Weights of a small transformer language model: normalized queries and keys.
MLP neurons of a small language model. Each row is named by its layer, matrix (gate and up: input weights) and neuron, and shows model dimensions 192-383. Each number is 128 + 24 x the weight over its row's rms, rounded and kept within 0 to 255. Numbers have three digits each. A neuron's up and down rows have the sign that makes its largest values positive.
Before each neuron's rows is what it responds to, as a language model described it from the Wikipedia text at the highest values.

Description: Degree and evaluative modifiers. Degree or evaluative words right after "a", "is" or "has been", such as far, widely, well, over, small, poor, central; also scattered tokens inside tables and coordinates.
L5.gate512:146115135074108114126150109111139098150107091087162132139154108127116131131117116146124108096143158115115111090151070142111125120143116097090115146170121098114124114124127117134137138162128148103145157125083133161120147140129090139149165150135163136061128101093100097113142129151137111111178142159108115122121130139099154113116135138155136118100073159111161109132116134107161123098144117113196097148131131160124156160147125133132122179144123115107117091124114103108125096122139112101158120104163166177113139118084085136170122135084139174155132115122166126121128101110164129135
L5.up512:146155072130136155154095142130112144093080117111084149124138112115132135142140105116183097124113107139108153121151103102129167111147141146139159158123117129144101147168169087094115124143092130136100140127142102114132127073141139183116096164143159132099145145131160136119127144135102077122070146101159165122103115140115099106110086119108113128135121147152110144105105132120114140135124120155146158133079125141135105129105110155087116096169103142177077109114118112072133129132077155109131116128162144073068116171121116163135105116091118133169134126064109102101139092129135100191

Description: Digit zero in numbers. The digit 0 inside multi-digit numbers, usually right after 1, in scores, tables, dates and codes (10, 104, 2010); sometimes a word-initial " m" fragment (mimicry, malfunction).
L5.gate1129:154099106121130127107157107114121177174106132141125182146142135147144166134169124119141124119182148135120160115074146122104082090133105131114120104145127151124154105146133159151160117136101120153116120085148105152116124169125093127139098124168108098117181157168146102112138122123165172130126142083161093159098138129096086136122128088135102139154082144088169184124104099126126163151162166147144134148110152139106096136140174149129139088131139101106101149076138110143127134144120112149113136122103119150120111131120142138122161123098127122108145120142143095131094093138167136128
L5.up1129:110121138108130144126100108124119100177134105178124116131174121124160120093129183117129155125112163132085112061127106115107124117104145117122161115151123119142166106134084143124128152148095093101134126150139136107130126145173121194133115125147099163114138107139130127119101128163153154181110130140100168139107132118128154142116129146136127109121110091111089129102153175146115102110151116093165132137156186138093144099119160135137145170093131113104134145163136104134161144164105149117123101122183133124144142123179142070155118133138122157131158080119134169170109153109164135120

Description: Separators between paired items. Column separators inside wiki table header rows (Pld | W, From | To, Apps | Goals), plus joiners in pairs such as and, or, & and en dashes (Lewis & Bockius, Gardner–Webb).
L5.gate201:132092141114147102131083152125112115179108137141126125129117129188170136107127089143125115124133088117129156135106128119095134175159166109130168147133135116112131165144116122083161167117144154130130106134096164145098141133166143136112093135143142129132108106108148133079125157176143143157178156120101161154136154151104131087117107128128098152112118142132104137101112144165141103130115126129128111128113095139096135132109177123138111122073137129113110127109163073106124108100145134126160110111086123142110108096105153122139133103163144083089151097105138126133131145182154116147
L5.up201:128075085161093113152124104136096110149161115113121188103096107123130156111171206111109154135130155087139142096120156127138117128135154136099094159151140114114122103139131106152120125129114167118091114153104150132113142130160111100090094112132093068133119101127107102077159125118150136155083125134127099113142157192120153137109128114096128091134085103141145152086116135108128115103149104146099128126104083137140161106176104157111095154128091125092148116144130134127127121105171116122141162058117182086132074153091140157124093148113075134088134124158116129135131124146082159127

Description: Word-completing suffix pieces. Final word-piece that completes a split word, often a plural or verb ending, e.g. f-ables, phr-ases, disp-utes, interrog-ate.
L5.gate20:122113104123120087152102126144115105109091142118101087145138127127157097119103138151143174109129104098164124173130143114097133106148109102086140109142117082114125108184114096166124126144082125090126157167125136080114092146092135140090115179150139108122103108124129093117118076107101100169107111132145100181116126093134126086139162173142111163120150147129101116125164108143127138147103128112133130140163154158141112153109093115180121105144129113159137159155127112126149101180117136161160139123122105198143113131120143155148160108096121149170127148115138132166098139108136111141
L5.up20:133143151101111174133130150172136151133103159146118127142102139076127101169127113133135107153135131167119121124138117141109173157144148116115100118142151133150115179122102154160083082093156171165107094141110129084098133155141164106131129153133111131139111105160130115129124106159123130142129096116148123095109144128136116169102107104103126134123154155136097102146123125112132151138094118097143122091155186086124092120123157139149126066130096113143127124141145153149148127109129140119127087139136123141164117173110149120132128164153113112109103122142120147149141108133141105107

Description: Landscape and place nouns. Final pieces of nouns for landforms, waterways and places, often after "the" in geography text, such as mount-ains, can-als, hill, town, country.
L2.gate1407:152115117104099123124165129186133140128124106157124111144114115113160144150100143110113148127085144099149152149155140085158130097126168110103148126127129139160099126127120150119119127127129135087124132124107114073114134105147084118129152125128111099165158093155140106116127155129135108121117115112132118151111161121121089124129137123118134133092162118153122082144085099129166118108105171156143114122131094107160161116121171146161195104138135128124132138122178155135098154128087143116108158202144133109123124147150119108155155142107154112139101143124150155137127120150110180171
L2.up1407:145124150148135090179146146156081115145135095151143162133154174129138154155104066131129139126132098089134147115121100129136110130109123100138142107114155150178144107091136149118122128150073133103112130141115163137093164137115137062130114151121107110126142112101101174128167144131142133127110118117097114147118102112136098111147129111119072110154099154156114092146103103101122126155166161124162084149115147151146122106105090119088119135124128134180098094128128135160133139160087151103147167120137079182089102143139119133126127078104118084104172123111128093120147081110147126112

Description: Noun head completion. Final pieces or heads of generic nouns in technical or geographic prose, such as temperatures, hazards, area, Route, shape.
L4.gate1498:081097161102133112130088167160123116143132120131140123128131106125153123117123139099168113120103176085192116091158132109079127143124165134133127120126110080118156152130119126113083132163111144084144066127115146125144100135100112115129141146148113171158152086126140099104140124146164172123135109146177174134111092109135143105172148101172110158147131101130106133101124086135135097128144126143148167133162127137169124088175130106156153118122155124130158131141131172185144124151108166193144117134143121130148130143150114159134137107117112119149132151103136056113129121147129128121
L4.up1498:151150158113100102160099135127116118115157183119112116078117120176109097134099133151115106124156161104093101111140110121159145155136145107153120161091117153087121151111103124128139118113152147097126117144127126122056131097126093133114147138157117075148153145120149157122151121101140160161116103131087112089129118149096149108121120102081173140084140127140130165111137160109088099123146144120137161166106121153166134149077098113146116145115097117081116167168130108117134158073122164125184083194138110124140152115134135149172174160126147139117075137111119095140147092133122103140

Description: Table cell separators after numbers. Fires on the delimiter (|, ;, /, space) right after a number in stats tables, e.g. 13 | 7, 41 | 17, 1; 11, plus some mid-name pieces (Az-erbai-jan, Zh-ang, J-iang).
L4.gate224:124155151159138079140130174147130110101112095124144147106117129144097156137124115170134132122128154151146109116153103120158136124128112176128098085168136111165157178132152142121133103117151103119093147136143145132122097103090146123125109118141151119111141105102152099095114153156134150144118134139138165138120172107099151125134169146131122080110161161142108160158126138104071111128155127089099101126156142187125134146153117100143146125175122110146115159109140134132112142131130109111134156119101103140114104128137093098166129154103122087093144165128087096129151136148155161103
L4.up224:127148094162169161110156138141152120106129123158148132118107112127091141153118134142155175073152121162127140140109140125105107129117111134160085115108089146145127137127126122105154139142139124100129103119116134084121136116115139144137123141118089143137152140122120119094143117097123133153168135157124153116098114184119143138138100106116154128107126139142123119141107137117136090148120133136156146151083123110132180173113096110136092151112095114073130094151117126185141151114129134165082125167102121176119112094156145071098127082146146119145106127130125144125158148125122160134

Description: Table cell separators. Pipe or semicolon separators just after a number in flattened Wikipedia tables of sports stats, results and specs, e.g. 8 | 7, 9 |, 6; Ret.
L2.gate1080:147111088143149087099156145139136158122105115142121160147140085129105109163145122131100143134063114131170139106164160139152127126122103109122118137102136125135117109096147101095119139121106102126119134106126140104161163111127175130143077144087125134103105128117153144113139142171181168141142137091131154125103137163143140134098138124158105075158140155119119165079157143122121139166135155091133123115088105141162151157145118113093118144128148115089159138103135148074141135137127119076115123110115120161170140138135119146166141105111118128141126139141106198130131136109149129140
L2.up1080:124138122148114112125113158122146118150086131149121156129149166147113124165127173123127102142133171147138103112123134118147122165112154156138138118091135161108130159157115138092120115125104085123113140139117147099127138101127143126083056102121147155148129186163089143141117103156125135140139136133111112156152151126140158086116078087101117118118140141103109109107116100110116125152111096128089123144147135098132142117148100171110123108166113164100095114084186118147141099131088148113100141110141133128089106116117126153127152113132119123173122156156091089178178096122114149170

Description: Sports table cells. Pipe separators and first digits or country-code letters in sports results and stats tables, like "| 2 |", "NZL", "TUR"; also occasional name glosses like "(also".
L5.gate800:167140075155124111146149135108124095109092157167124149134134115136147153174132111151117102146133078182121120126098110139120046126173122140148138110155137079175122131122173139113129108139120099104134087119148135152123124106135149122131085149122136115092129112106139151132144115129107138131110109137156150161159116175174131103123115124093133131144094130157126145118099168159123121123104136111124130107129104084090143130117126119117069196162140172132136125113130222139115156158097115121150156114067094117094103145111140145133144122141151129113134169148138154130185125139100115127
L5.up800:143185123118106141130097121137131143154161106113150114111148121107129147151122147166124170114158119122133153178126129123097132158108113170125129162141189116147140143152107116168126125155123132154153121125120146093123097176153177109204166153093102091109106117122111084134088117134125134160154147087119142142131129111119141111144154143119165128142132080171153156145090129115118127142171107122138135110177133153120110128143094102098097147132131103114116158111129150148159131140189122132135095090145112115150104136102080130074164116117119146163095143127093139127118133132063093091

Description: Final digit of numbers. The last digit of four-digit years, as in born 1987 or (1975–1984), and digits in coordinates (55°51′48″) or decimals (3.2).
L5.gate64:115126135109130132093117130175137161141139103119139156137079151123175158150109129121144128129161101103129131146114107100150112134169136111122158133122088092101156124145129182130086140130123144098125128101089138170171133127112142134139158156072100104138114139152111063140083140106121143146188105147115172119140160115165156140183105129102153108137158165140130158122138131141157119145104126168125129158099105128168150072144166139107102129094134160124131118165124140104135107092127155117083127128130104139164114146120123123116147107140172124161118114155111127088138153130152139107
L5.up64:112105150131121112099127133120101142131143110098114139062110112163101105135118162144121103107133158140093142104106119144132156159129131101125139117094097092142149203183068132138133148098113109121150123154130090150100075115095128130144127105103123149130166121085151116113141177097119082139148147094096122130117159161111093100101080053169137121124136201138121140162176126133163109161126152142142127142117102126102112117114086137095087135132116149105153137112142134141136133117117121159088132110114171133157119105130142112134159143104094138115143153152119136136177162120184114115

Description: Verb-start fragments after subjects. First word-piece of a verb or predicate, usually a split word opening, right after a subject, auxiliary or "to", as in "they dec|ide", "are h|idden", "to ar|range".
L2.gate1159:153152132111151138119102117120110115128132103134167139141131127114128144146129126116128126191146126087103144104132126128117118120143165104110150122158128085086103169124158152119126149128097097126119118090127101087135117122103148141109067072129140105124133146139147094095189115139120107125109033167129173117104141153105147104143119148107111123112147117126107130138168111145118130100105145141107144106113156139142147103124144091115132152113095118161126110109116113155162128165117125135136151123144110146111150168149115142116084113134120145139146157131132104139134124154125124093
L2.up1159:129171095116122108106188108137130117085106098124111131142138117123147137136097106135119098111165113149121139115082116146136134118150111126097160119166094126118117141156106099129124139132127099088065140117125145132163158123130123167148121148142122135132144130146123140121080145091156149102106116182188139131159101144113169133143127121166136135166156107136142153139116139146138110145136130140073147097143112095154091120110150113133131136127081100095126085120145115139118122157127055095093140144165121110123094132129127121152130128093143122105172162117141095134162137103140112157

Description: Noun-completing word pieces. Final piece that completes a split noun, often a plural or -ations suffix, such as vibr-ations, elev-ations, cliff-s, lo-ads.
L5.gate65:132120130103171105138169150151148078167187115149115101131100115127110162123166127085119080040118142109125084120122105136118134111137131097122152090114135146079140067113129108121101103145137160153093134153126114131154133143068152116123105138136163202121108128147129141149132138164109063099157061119124135141155164145126124127141141144156109120126187106117105118149102107138120182120104136152166130145127149121108117130145156173143156112100173117149139106155115124101165098150135176137111106104126137156151175164133126109117165140163064141119110149108086135144125137138119166133
L5.up65:145090136076154119122106121165108139102135146103113159146101134136191097111110094143172118146133107136105169110161132142104164113082143137163122098108111113112137106131132086165132117087113115127107140106113114117096135112096112116126145143111131086133128143145108174126114160124133130118120140122138100157051096126127120083139116175114163106131120120128131100133149098129157123141095117140144151118105108089107135110136106114100140162131115168147151143141113138143137135146147049140170103080116117152102155136122140143100114175100084094129104082130132121133114140102128123141

Description: Digit 6 in numbers. Single digit tokens inside numbers, mostly years in birth dates and biographies, strongest on "6", as in 2006, 1886, 1967, aged 64.
L2.gate883:117152142089135152138209172101109131090122152126171089152108107110098124193141189163119149098126121107098110095118113113106132113162111146120132136101145124130121095129134148136150155193104145136145158147159107133127099090096106090116156142122144147106115170149159130115108152134096151127157121113110130104143139131122095086153109147129103154155105157139115086122152123141156155159131149151115151141192119099128151135140164170134100119088157130141135113098121144130107153137156106121088118158135111166117109078110148089119167124116114114163116092121098151116108176128104124116
L2.up883:130110169118103048114129088152123135127098160098129139128088107185112126110151106137173138117121069164133095149132129120139106110139151142066093171137141134141179131150084080123124166081164134152161101108110143126130104120119163108136147111103120115144131078138131143108122136142183096092104177089110099112089124148124112105113135109157155111129109118140153124138136163130115133120162173083087112141108136138137119092110114147115127135151155121132121155114122160126142128122111103125126132108125147131113130114135131131168162142129097141127107151146080122123093135109119122152

Description: Table header cell separators. Pipe separators after a column name in markdown table header rows, such as Party |, Role |, FA Cup |; weaker on mid-word fragments like C-ant-or.
L4.gate1149:114116076075170110104143186127129106086133124141156128147145154154148111116094117131137116135168125120140101088132100128123104140129116133110154165158124160141120155105158138112152096132162112142165119160167133141136116137124160087120061117171169143131113141122175143070124091140125095144175144137106090170128162127128157108107088130158102131129126129114114121147151092140166108129131108076138118147127049134125138096139120164117125121128170076106150152102112111108151130153144149121092170118106086158093094167107127142144110121099133119076163160152136158150181101120166104162
L4.up1149:125133122133131135145115131091168149179128137096115151102149142166119095098131164158094125101098113161133145152132120136127122144163159142126151169140173157158102109125088140149149118110146077145087150104111086170114100168116132132094132151148137120113161090154145123124140096154116164129125201128133118148091132083140072107116147186123149150202111157145126120178151148129115111150119131194125129139122136158093155122130158153120108166112119095122113121168155108172152120136134130090119140114124147153137114112118138155132163094093123080115149167143098122133116100152137105098

Description: Table pipes and number digits. Wikipedia table cell separators after header or cell text (Member |, Venue |), and middle digits of large numbers (12|4,164, over 3|0), plus occasional word-piece continuations.
L5.gate1322:131110115104143095133105095156101099112104169160086138135147150126081193098124179186159130159138118128119127075119112151141111087108137159118144111122127136146098148158130123138131147149121148084107165106115159159147126149138136106103105135130158078085106147094111142110128116104118115136125140120122110107118151142118133135129122090126154102135126139153097116151172109122136126146129118175155086141120120129144092092111132140070064154185105101107138143139144162135112122120100121144156143134120148142094112111080125123148188083139129185123148119150136129088108184142145165110
L5.up1322:150123145148090104135104133121143151130047128129103132086163127148154146160115158141127120100126162120166134119081129128095103109110130141107129131148107161125128163143177105100139152130126129102111116126157131141140127168124193159107133094101092116140160144143140151117134100147087129161124098104140179122129095121117100118092111107169134062104142143158079125111187144153151115116119143144160095112180101151083152087112126135124106074154113085110128113083123126157130149099126137128132117129148117117101171157129154100130119120105155080098139121130135129137118155138160149142

Description: Year decade digit. The third digit of a four-digit year split as 19|8|7 or 20|1|9, mostly end years in ranges like 1983–1987 in lists and tables.
L4.gate454:088135073155116114142141155148157113127106126137150138114056132117088118144069136126166114138144122129110077110118120104107139126127112133130145114142101165117145133136148082101149148127147120153162125169173174097168135115098159141110126118117116157109129128120099135149092090168154123145149102160140132111119189138152135111146134113127133121096105106145101098145059110157143116065139148108136127091120128085160159099164118162117096152143118119161144114124176108133128144096155128142086106122084107130096145100121157167146143119096128161139125167099142126132115125101145134135
L4.up454:132122143124121116128138081107125111115124130087173171115091091085138109115095161137105220129105148157118145111120128138132145139112125126129065177081111078093111139144140125120078170161129139102140117104135116150101092139129116113101140133139109109148105127141143085173092089127092128166106070103118143136152103118117101165137118125130152125151149146156149148099135105098135135136166095125079117139128155144090150141111156153112120161137169164098139167150148101143137086096101104096147144149115151149116160104135131154163154164113135127165089106128088136098146096111156132153

Description: Table header column separators. The pipe separator after a column name in markdown table header rows, especially sports stat tables, such as Player |, Visitor |, Title |.
L2.gate224:118122122099162136076100126130169116129122149144105122150123131081113069093139093102068147168150097141110144104097123129144073134145095101107130131146166176079093159112141121113184128121136103119161109117096070119143110118160136138143107130162127124145146148098116146143145127157121102112120104173146149110108127131114121165137109150100103142108113157131162135114108105099136154103158085129149131181101109117115148097156122125117124143114129128140123140132148107152112123136126130160155133166127160117129146164125126092121151112083128125115124120175152113129142177140108121178
L2.up224:117080111121095149124124175117147111165171162170124167126142165145148166117090155161137141138091130153172124126131137151079162137133138134145119101081144149156143152166153164140184103132132108137121115147089141119146107148140083128127083153116127147147107125118112149095118100100154106083112144147120132126120124114134085096114136139102105161140121114118125128170148111128134136126095142103135112098163099142144117170138132145137136105153116172131105180157158148102104130116084119141059138141127114152095124154142107149126154163093176070140130128120099157106132112137121088104

Description: Plural noun endings. Word-final plural suffixes closing a multi-token noun, often in names, titles or lists, as in Lands, rivers, spaces, Brigades.
L4.gate1027:118147169106118139137128086158147127128123153151158109138140107114111085127141127108114110109088130103167113092094125136121132144102150165117151137104138151148101115134112133159154144138111145116150081127120139145100158144096118148122119146126160204129085150140116106143115145164112120117110108106134123129133101114144096112144145157160090118134119180134097129163112093146176161080147113156162133121176117133155107122110147079106156142133160130121111123178110103167141113105111144149178075112141160132153115132114094095100170107103133121114159144138139097150074091188142140146
L4.up1027:147094127092143130105098149155133145111130154159113123081117124138146127140111131126129172115137106144133163119136129090157180117143122163156116158139153103117128157132089135166099158102138142114098138128146118100113110132139151137150110124096143139139104077143151120146113151154164099120108122150162073162145160141135100140126156073115099098140142115197130140129138119116108118133085155110135104127152125146128111095159177093110127085123099099148134106130123135104126109144122159124141110156138122094154083115143096096103105152118150147109103077113166139159161107113111072123

Description: Table and list delimiters. Column separators and breaks in structured Wikipedia text: pipes after table header cells such as Party or Title, semicolons in stat notes, newlines after section headings.
L2.gate68:174103169112091110099106129131152158169105119099127127116081128136100131104106154101083152105124139147121082089120170189145132165155142149134069129119146183174152094140166169084157097092156125111122123135149098106110112126125146117129092126146140108103136152128185126067119102143103136145116129110166177171121154118165088108106158152102121093104170123119124150118133138121124108145100124119134121124081131102123135138142122123149171105084116108139121128169114102099154172150153142076094122103114146201101128138181140143150143110076100103136158123130122104125139101163072133131
L2.up68:136135109111131150157117154135130102146124145160069134145112125102109095144116168115123128121131130058127164140157130111090180084170153153118117103099149125135101116135160134130138112132139111098140135146123137126144108116113135102097160147099094143095122115113118128110100128127141120163093135157183142102140084121100112088163123098133117140140132116163102129151108159107137084097144137164128122141134135091105152144117133106136123082094168125102139183125086113115118082086107117108104122145107144133139136159122167131127130108156136155118124073080111098132142102166140153107

Description: Year decade digit. The third digit of four-digit years, right after "19" or "18" (19|8|4, 18|7|3), plus weaker hits on "death" after a possessive and "un" after a quote mark.
L2.gate411:111149097170147120165151135085119111184121126115154183139109189146181152122138145152152132102106130129098137095111116139126112135127101108142127128125138083098136104172129180112129094130109139149119108152145156118139133137093086161127135096152124098098133129138167147096130113120155143158134104111170105122142132129140134146156137132128086127183161114100152150146141121123154084124129132145120107141104118141128126128146137110146162116137147093163128127102147125124142135139100157149155099131072105082132127090128124149120127134168114099099146139114122162143147116152101153138
L2.up411:106155125126105116175141097094121122124142135106163151165102138088088131151129167120120122136113122176154132108158144130172191138176165103122122090118129151166139106181141107103147172165103127127111144128155135139109140119162154135102144108119100174138125085132138138173135117142131128146119108103139089141104125189122101144117111086106124159102125129074146148147123112129128095168147145135119110145156112148093119140115095165145172094137150185100146142113179105140067133096139142106138138137133173164130157138104127106157085091131139117129076097147141119146119124120112158144

Description: Word-start fragments, often "st". First subword piece of a word split into several tokens, most often st, St or Est, as in St-akes, Est-ablished, st-ores; also Bl-azers, Al-aska.
L4.gate212:129136154097085131136149136108116111148115074160145142174088121112112113122057096131132127159130082133120134161146131156104116136111098096136118167149103136151135135152133215145119170124117149117148138169122148072162159114152148126150107118122154151108151127118099136128122091101133097104138138118110110168136122134117128090152135135106092120119101128119152142152161165168167127122127105120127120116103131166148152178126147114135162097154129133122124116133146207114107123139145147142122148128143151103139150120154148139169111141139126143111095147127079121087061123125086111157
L4.up212:106112141162123120155100108101147138117131075143171129121156143145134124167086113136165130137137164109132132157162141133099117160116131138145131111164175125108135106135099094103112094166137173108141151170135148115148093087105111104145122117170115130144103141122149150119098148123170122099131105161143076139140145123180161155164175090173140112139133133129075107116157106157152108099096132187140133093153119124128112129127150163067186124152114137119167114088111166122161149166140157111134168166136121126103141134147155141126089123132128098085075164133148085057108137127199108140

Description: Start of number expressions. First token of a cardinal number word or digit string counting things, such as Sev(en), two, eight(een), or 2 in 2004.
L4.gate170:105120102142123106154094143128086121144171154153135161118129141131152183088109154144168154133104124099128137130143099160103146143114168131127138096148107115105154140109119123137160101121140137134136128145135159173117085080158124160097125175102132124151135104095127119124147119139133143103113112147133097156145135094080128129135161162174108146109094160152091141079091105114139153107108137100143133166126093136077167140132110166133140155140145127089092096168154127126121132092166131139128086126110098134125109089126113104124143115088123094150103141150056112115090131122096124114
L4.up170:162120153129119099112115106136120136113094084128098111115152139101148148168152120113116122123159123096142169110091104141172082140140190087118153097109108163121133132125094141135191144112167161115107124142127151120150107104125148118126153127119108108150144134131123136126150172124121153117142152153124106142112124125104149100100148131118116127153101135123137133146160135146102155168133099147154120138091100160134111153157142118113110132102085124112123117141125109210109161130113103136116107159150131106111099106158111084128129101119111109098151113140122092175118146178117149135

Description: Degree modifiers, word starts. Degree adverbs before adjectives or comparatives (much heavier, far more, nearly painful), plus first pieces of split words (Direct-ing, bound-aries, elect-rons).
L4.gate35:145135065131195135109127137144073133118135097121158137158094139096114164116158095117125128109108133126155112097142138124101135147103112142121134134160154108088093128144148151175117099129107129165162142133124137126160159150144095125148124126132158106112135196095144093110109118114116151101133135121178131106131140134111124084134143140113197152116151115163146082131072138184141133116119134095119172122079109118144114107131118151164103127173120150140125084120112111134148113126175124147087115109151093092150135135156084184093146173101168088143132151132147134104113128125123156139
L4.up35:103116139122140125099133096149091167099121167119159118126116115128140127144186141128128113081138092177132115144110153104110130144126133122110159079168150142150091120101118097142096189185087117127111155136123146147106149125159128136171157144132133123127084104073144123112109135110166121104121134120131132114115123126096121095119101100112125138138147137126150104114127116147149171134114143139100149141117146144103118115167137147124099096153111108116148141134142093144101124108189124129156135113143115122137105116139135155133173141134121127113155102105155108133089143126121132092

Description: Final digit of numbers. Last digit of multi-digit numbers, mostly years in dates and lifespans (197-9, 201-2, 193-0), also codes and table figures.
L4.gate743:158127094141161161160120097075114167154119134092137100105109158136149149147143172189151159149146086125168103121121116157134113133183157089166116160140098086121131158134097124145135105147146116141136159148080146154139110102100143122157127178101155180113181131097174145132154139093133113151105095178085116140175140124117123117112172135153130157148155171153124147144097166100143102108161114145117158106139143146126118139142143107169090122142160119116155141128133147130119123145093122112125177123119132139142149144131151139143141141123126093144110135159104119130109095142142094129
L4.up743:125137143094122136112146125124139184152151113123130109088096153200065147128108155121152144120146165155144106126126134123076141131114099105136138146119095148135145058174110202171119144110146108131117165102119104120121164082139097147093170088099114161108125149147151106098084140109127132123162122140114141139155091161137107185118112162182152118112145094166122092098143155120133066140105132103164155163139136135104145109111120113130081135084158133145149149102134139135158160112118125119102126132112124121122105144123087096107143162135148118138140185141154152131123143093138150089

Description: Digit zero in numbers. The digit 0 written as a separate token inside a multi-digit number, after another digit, as in 1|0|91, 27|0, 3|0, 8|0|0 m.
L2.gate1390:099113144152158094115116114123166138135111098153148144138141154160140104155099124138141173154136144131138124106134120160122110100146129150121120089127166154143109143135133144164155162121120147134119111103159165149140137141114114107113131149113119159163129103110132112115115111135098105147158141170109143125131128154129177130103104129106138134143156157141133135071091167134094148125170119118072092172146095105087138118142117156155127156113145125082100143095138122132143165141119111136069091115099152104113134116127155099153157113149120103142126100133078152130113110162146158140
L2.up1390:107138132145141109147162081125199146111094132139135117099149125079105151103126092172129151118092114115121162089158144126119133152116111152101109125115109090112123150170171122161137140132115136105139167114093128141141087157131137131057129141134120093147129168099115134176138107091135137124131142124107115135111096120137148132125100094137120115119110147137093141124103145111109142126125112181121121115134091119089139182164102174087154115143122126099148137117122120097168125144143130132106102136101137126103109134163178185104156107117152083129141152128132089145116142178120143141

Description: Year tens digit. Fires on the third digit of four-digit years (the 7 in 1978, the 2 in 2023), mostly in tables, lists and dates, sometimes other mid-number digits.
L5.gate1054:131156118132133127125124145105151128123151082110091124164114159124131122127092167105153172119119110122168118115124167095148081135131146083131142129151130088111130151124105058101140153099115131107107123146141131112109112088121113154167139114091089135121190101157091141071164155160148146171115103135142153166116118106132131125153169120125121131131102137146123137101129156144157165107112133085172113113081136108103131127141129106094066139127131136125118111091143123148117146103125135099129118139128121109131131117109155092166142111110105087137132101107143118128157080131131126116
L5.up1054:126130162130101080117124115114139074142147147104097102127074154109118124126107111103153125117127128132165131159132139084105125149141130122126114105133143111152107115141127087146133119142124127130124106164139123088084107117084106157142161152131126135089181123097089127130126149121149158137165152128123165121164137125140145136138120128124165150155076158135118105101136152175137122061119118073130101118105109086069145146153107120134110123106130139090157135129135133134157143127183144141118119153120160148105169112101107106109140100139135150139081152087155118109151134151138104118

Description: Degree and emphasis words. Intensifying or ranking words before an adjective or noun (most, particularly, especially, widely, main, major, mostly), plus the third digit of years after "20" (2004, 2019).
L2.gate639:136174116140162106150095133117171114126142145108145150106105073111141127107184084128078138098117111158130166157144097115137104099105131164129128119123078156130113125103129097143078132142091145128153173122144106152134132106097119143170096150136133087114112140139108118160125145141143119108097091128101119135084152126123112128113115143114150106155142134120119141120125143150130110121163153126131160154091133136138131155162140111198116116106108103163128142117147108113122154119128107113100117134123135122108172153103137102116105163142093135109140116151130156117099128181115125171
L2.up639:123154134128153133110137117108153131081096150100116135166156101152131127138145156156119125104127134134139114140119090119133141081107137107097149128146107133113161157139110124086103097202084162114140126146124170156092156168126177141113124153119141182120130139129115101117152163108137086105119148110132166144097102150133133148139132118175098164117088136118112121116110095165118117151143156131165093173109115111140112109159153164143126114140103161139109117100129095127175129078150150133145138099130079158154123141109113124078127157123084128107138131095080115129118128102091112219

Description: Word-initial verb fragments. First sub-word piece of a verb beginning right after "to" or an auxiliary, e.g. to res(olve), to st(eal), would s(ell), plus stray year digits and name pieces.
L5.gate1221:114120096090143131147119110068112150161133118141173165096127148135082109155105129166140153136118087158152116124088134139150133100123116133118143130200139145129131113106145135109111136123102117122128127111141128110160092153126154135133079145137139152128085140161098111120122154094131134126147147105137140126119129103087111135138120154135099163146108115135145085121151132133099138117139113127084193101162112102138163096124111137123117099125153127147121105140138087107136091135158069111090131097106145086088116135107121123135117120117144107129136153092148136121150134107115142128
L5.up1221:122111116164143099093108145138115086134143106157120123131122136167108133118131130135115120113102151143151118119145129103141094140126123102116097120134117078128115100171129086093105100086123091142078102145097147152158138127130109108174127108090117075152145115114170119129113154152156113112092106112075097139120112135104131116112104104140131117160131136144094145134091091091133103160154175175100141175112100134138124116156139105104118128141107129152161141179101133082144127123141148134129126129097119111078113135125109128124159118127140087146087159190119098074114133156115097112

Description: Second digit in numbers. The second digit of a two-digit number, mostly the 0 of 10, in tables, dates, scores, and track lists (10 March, 10:30).
L4.gate1041:111131099117124112101162099144126131117136182114138128103194123172132099115118129154138138156121098117141151157124118100096102160129133155147084091134162164112122129131121174138152129131064110112122111088103157127139116087135116099122095086109130132087157151121117132103134135123133160128142139124127121163134077108073174161135092139130084067144114146145127177046127104118124116124135106104104130145134135115113089126140121134120176099139114115132156110120108139114140140095125095166144124132112124139140107162141129166121159172073113080108144126143124106130142107086098130138
L4.up1041:127110119075167159155137143104140188111138104150172131148108108123109136113129147154140101108129163077139129131063107117140123111139133098128120101153121133133099135183110169140158188083170122115141129130144083113140158131153150126127133137168110099125164056151121138148099167091083159104111166132142109095132153125115126164118106135103117148100108135138136125147118154117094155100129121150143153108142137154100115147171087095112109093145135125110132116129119138184169112085150132152112168135137120132130161155142135142091105135100122144123135165139128178154152115111133152179